python train.py --n_layer=13 --d_model=256 --n_head=4 --n_kv_head=4 --head_dim=64 --d_mlp=1024 --vocab_size=1512 --activation="squared_relu" --norm="rmsnorm" --norm_place="pre" --norm_eps=1e-05 --positions="rope" --rope_base=10000.0 --rope_fraction=1.0 --qk_norm=true --attn_scale=0.17 --bias="none" --tie_embeddings=false --parallel_block=false --extras=["capped logits"] --init="trunc" --init_std_qkv=0.0189 --init_std_o=0.00372 --init_std_up=0.0189 --init_std_down=0.00186 --optimizer="muon_variant" --lr=0.00891 --lr_mult_down=2.0 --beta1=0.9 --lr_head=0.00891 --grad_clip=1.0 --warmup_steps=0 --schedule="wsd" --decay_fraction=0.74 --decay_shape="cos" --final_lr_fraction=0.0 --batch_tokens=65536 --seq_len=128 --doc_mask=true --train_tokens=276600000 --steps=4221 --dataset="wikipedia_en"
MLP neurons of a small language model. Each row is named by its layer, matrix (up: input weights) and neuron, and shows model dimensions 0-191. Each number is 500 + 50 x the weight over its row's rms, rounded and kept within 0 to 999. Numbers have three digits each.
After each neuron's rows, "fires in" lists the words (lower case) most often at its 100 highest values on Wikipedia text that the model never trained on.

L4.up693:493560554445455578547599578494505527507410525491492515439547513550476569611510547550434512544532508449529528506411548491574482467529506441478497521514534542520450512580448526536547579545438460537574514516547483488536583565482508628528426459415513448410488435413518485518521577533550515550524491422565483500546514467456380436572547493502571406481588481531538476483591541408536479556581516516414451442515525470451590508509477504499521526581402479451559445513453478510520477497448426635458437484528488539554512505437499432497388505523481451498386470500424536562523482509492495403
fires in: "has", "have", "saying", "efforts", "albums"

L4.up545:541442448466493508551543474610469469482523468429423566572398478527405460594488625527538432414496568549492463529577530525539487585479478518541530480493501491403455600438484509544411468448448436554528527556505503466445522555469540539487433469562492456406504518581501484522576499440506583522496533570538496545484508514561548510521495505503493577572495514438471513606542491403433552509544526495607494561490529496457551562513508541485545463564450519450492529472451543477563567585631477524471446399501532498547459495511625531416447497395517449487528489470538486468492436501577527574
fires in: "not", "no", "t", "never", "to", "without"

L2.up335:587470517463417479548491490448387462517547516534478550540417476599436490506718486487602511507491504556504514568508549530578459488568458477549473553502503476458402497532559549579495468516492520523440514500532554470551536446507493482566522520523591455492535510446439512441433547461527473558490558544502410549462431490427489458458507590574605473442511413455580467436510475445432518440543508521542483520401515550469487474467513454515452566482533500476452451492438512450456519468477556543504506539515493404485544556453616560498413569447456522500562520386498462616430482533487517491
fires in: "also", "tour", "traditional", "alternative"

L2.up23:514528497504444456482472408542477538522462466544436452499567447534568525511483419405389500577501425441464525562426501416584485497615538463471390519530507492502544548432433553434531459547461495384509447537481461549450447609483531426522469484478486568475494560470477488538497510543449457487576492511580561525440520484486447482485496548501538459498564507589520511436551443400453536509395520496405428512498553515536598532455549475427579449548490507613519458529495472476397491574464472540471514584392439431443493498577479492572540466509531571490436548438441488585546457565488529478
fires in: "united", "christian", "historic", "politician", "health", "historical"

L4.up323:453451551413528495557420556516449610537395483436522440550463467562486475559499433509434555557477533496461464543526490448441461492441534488428489592562522565576357422562581467506492563573483555558519472543579397535496437521572521534538476461543464530496510503548421433548568477534468610552481510579450491526532524458593451541435551528537528619413465504553463430421474517498492518555540448490409549521384464525530445588487524607530407446493477409474440547548583541412492478462525505563490519465536499526501466475511459522527471502512533489573539450458459530492531532543528488534
fires in: "american", "red", "rock", "all"

L2.up494:579479448564462548483532495516482490577414440506495474569561529519492572493558447519514483487459455589557400463518415538542414514495391525574515499503492413492559439549468425521565549508483541483467529475601459401460444598484642477496470493616502525432477439460427520564522481486557510424512474522509495430472478521503571468487539550442577511552441444489537579532516417478488505515488508540426525512539501482575398491584426544519496583540461506655443473520614576514548526528517473579552548602480446485400496483503404457482444422462453458551522522518447474477529529504422530522
fires in: "played", "held", "buried", "ferencváros", "those"

L4.up238:590428550545448537555469521550482478510477501594547492574508514488548547523375419621528430557390441557457560446486553479555449480526547506541491536532606519487500486388509475489477538497449407503526506508385396530443565464441587520477540454439522550537530572505506486510515453510571557609475535600526556479453460492459556522406517499562518541500527531493606493478465568507531537437505434479462473517465485541570536551496409497521582636437417466505480485482548509511493533477503510547499431523478546529509518526520513546492514435539541449532568438451552490543604505574583504498
fires in: "silver", "3rd", "2nd", "bronze", "1st", "martin"

L7.up960:445522473509466425504618497570501486507472483494517480506497504524496517624495514474513511522548600578518509497397540509480502533531520527572518574480503580563439493520327536479510423446486599550420534544428461483533522467513502532474614517506487536475552490581412452462572503506517558443532450478517493582505623485554545441483544548535567430512501553514601485374587503480512493480490522534593523510458540613549537445478525515488455343563479550494541385468432429561413515475511488471514461586520487536582487421512421471478546479468566431539554490469423477507511374519473521529
fires in: "more", "early", "than", "later", "over", "about"

L2.up305:553557536457488554398558571471548535577595507422496484543502496513464468538541507481490517545511471507454515558468490436574406574462505433556571555473500479497555466439449447482509547499438541505450642497491497560460447502484522509409464458455414557496496425467513457514545572489486501491618500583477462448520440528504524595493437519513541405458590492537490570432466517532462518562466563493466464484448475553560507516485469502525506552467412500569560495531491564489536548508503396550462527477497434629437462562512382574473514522416458528510598490528455528454579410413516527407
fires in: "member", "total", "died", "robert", "based", "authority"

L2.up638:547516483481525542441464510488542535459509477452525496475495439521431554478507455565520460518553435521495464385439496422419525452458492521425594582482512497556542480600487440424423545512532433578498472431516544540572480502570544553481506456549435511462568341502514528535536577431490519452513461574557498456442540585469498441494497424526467470517498425542602549507450463491512475442458433541591448489448507432601540596430395490538491493544512465428550589540426531582502532502459555505496462399486402475441490596468501586435595411459476544522495450563539536502505441521439561519
fires in: "home", "degree", "best", "spain", "political", "politician"

L2.up832:450490483635494483606515584546485458570513466541426477527504505449513486579422515491502533484471520486376434468460572468529478466520403494517482441510472424534389404480476536497570488466462581438476511522496556507526508463532598483452443507450554451474505471560479477533564481469516455525452488510509517592496508495533593449517555569505485532432467535408501528491470439502605546494459446590465607511544471472549434498504431524553592514496492617465411373546514547565534490554420489506486524436499513594456534538576503489524474555544493436503473604594489507426500542470495426474
fires in: "player", "club", "played", "play", "players", "playing"

L5.up860:534508548616479522562422609576483508523541523497550441523496546512497510468569547538496557479524512555482518495411473428522525557561523446550561514476552441520518537518487497470476576520478499552463564521498445581573468416427547419498510441531528567546541481584545551482555458513550405579457504500511442535561511543465483618447530509486521558511498473501544656483411531398557418581541546535508386409459590466476509482432501507538455511513451430481503558544437458481599518510459486517533526483521506523529474524572450584474508482429530484485471559435457456433403420461511531541
fires in: "total", "coordinates", "density", "kingdom", "carbon", "peak"

L2.up354:531559435448491518462450510505513544432581598488479439447528485453556455499476495519634580479462530441419541450554474456500515462513455510450425471455531509551480485468462513529442514535500450446496464479499550519560452549501428558383515526522531467452489550512613468512380562495446487481577470523521546546491547590524436477520542474562532531472409430574441518596512495618538590595466581504420524490490499498609511610589447429513459533440505475506561468533549511496517613512405468408489507523488497540570459521527437527574535492561500552513566414542470501494517488610424439490
fires in: "two", "10", "player", "players", "four"

L9.up391:543552505472378538365528416398586574437491500453420532528461431485498448445453584437492565520497557450601540421509514518552557481413516423579440514553597559551523486550462543488481465492498561497430529509532502550519462545489526478549553535519488489448542481494484515442490440491537465504529513532540529503514518479494482417412550436514448552491582463514591458561527471433426433448610497383467531461542607488510484529498553445508460494506471539470517525501559567464456487520495489471516469466432454572406508519567413555565576550537533426568502463575493444475536512542536560454
fires in: "by", "as", "in", "became", "created"

L9.up1005:551505518444506436483525526449510475534472489484513478498552470445510501550473523511554363446498493514411464438552392446574431543463461470476417511418517496511463527497520511511599519499537529573420454551491487524453547532477502584484480467511509536438489491505498497526570419478614469480457543514546507495477539517421531566533522554519566525432416493475504472474469422445497573481595540538569459542599473421465460481532504454487447572522516464429484565420443503436512621487533600470490538538591571596508452537509515510495412431503436428512431516509423455480500519520422504593
fires in: "to", "born", "in", "brother"

L7.up857:587530461456413502527416545440549463482561600541489527403443568522479544532480485602514485530538459483491492526488478506424488477497557422456498467466510465499414583497401468524462536549543514452421452617522527466506490509521431399462521502446560563566463489458479473530417498524547480515462564557483502522491478474538589585516415496499561410523450505453530637520508508585561441478595441505489448472577494474512593548539526491526566461517458526495494468430531343532487528466461456588501406506584493558478455450462486547446427547486502464493414436436456469552556402574591463537
fires in: "on", "early", "final", "later", "original"

L2.up672:466510557557470556599491477541489606487551552500550545511510440494415500580529499426535471502582450390452507488517477438522540430552543560486478473506464491403486507484407465463486603398578340426484517472466520495578489432524469486525493514501625485566435500493500532542592535524514378493537640570500563452502549478542477601520309496436499536491512452504524429487504566529504514470475527433575475501449474530487565529448574424450502442533460445506531489451553547491476519444451469499477474553572487542546515359494511495471443549438482453509479504412430520477526442511533513531
fires in: "and", "general", "public"

L7.up366:486517461430531361489535570489485504557466451477507596465496496462507474456511433523456493518538536545488445426434466515624574496611468544547492456573546549435542536457534520613486526544465479447465487558505475574511458550444445508558514496442491505462549519393495496492440447511478580480501479458536502437467430454536522451378474583525482572527542458427469472519541481465523508521527617534524449556597492533560460441412498575442484489642405525511508553597524551470516410557430471436451507475509479460517554466609491531508480503469447510504420619424570462519522409453522468533
fires in: "of", "to", "such", "use", "health"

L10.up840:543556558538551545538527519492573490463591466492534533440478468414534438560476429421478528487421541524451527437427350515539477515514554484534445488507392500598475511445495538494512439496569476442498344455446503565580437480527531512433486470471504497464559497525552523456472477417485536468506491578521539507573476463485512556513471512550492537484450510482458503460452447410599498468575589450412550444460509414545551610507501481467502466467498533415482488503511492484590449498451589516457552509405477415507494509530452553549563482543521504526466536436412493588513555437484481452
fires in: "his", "their", "its", "s"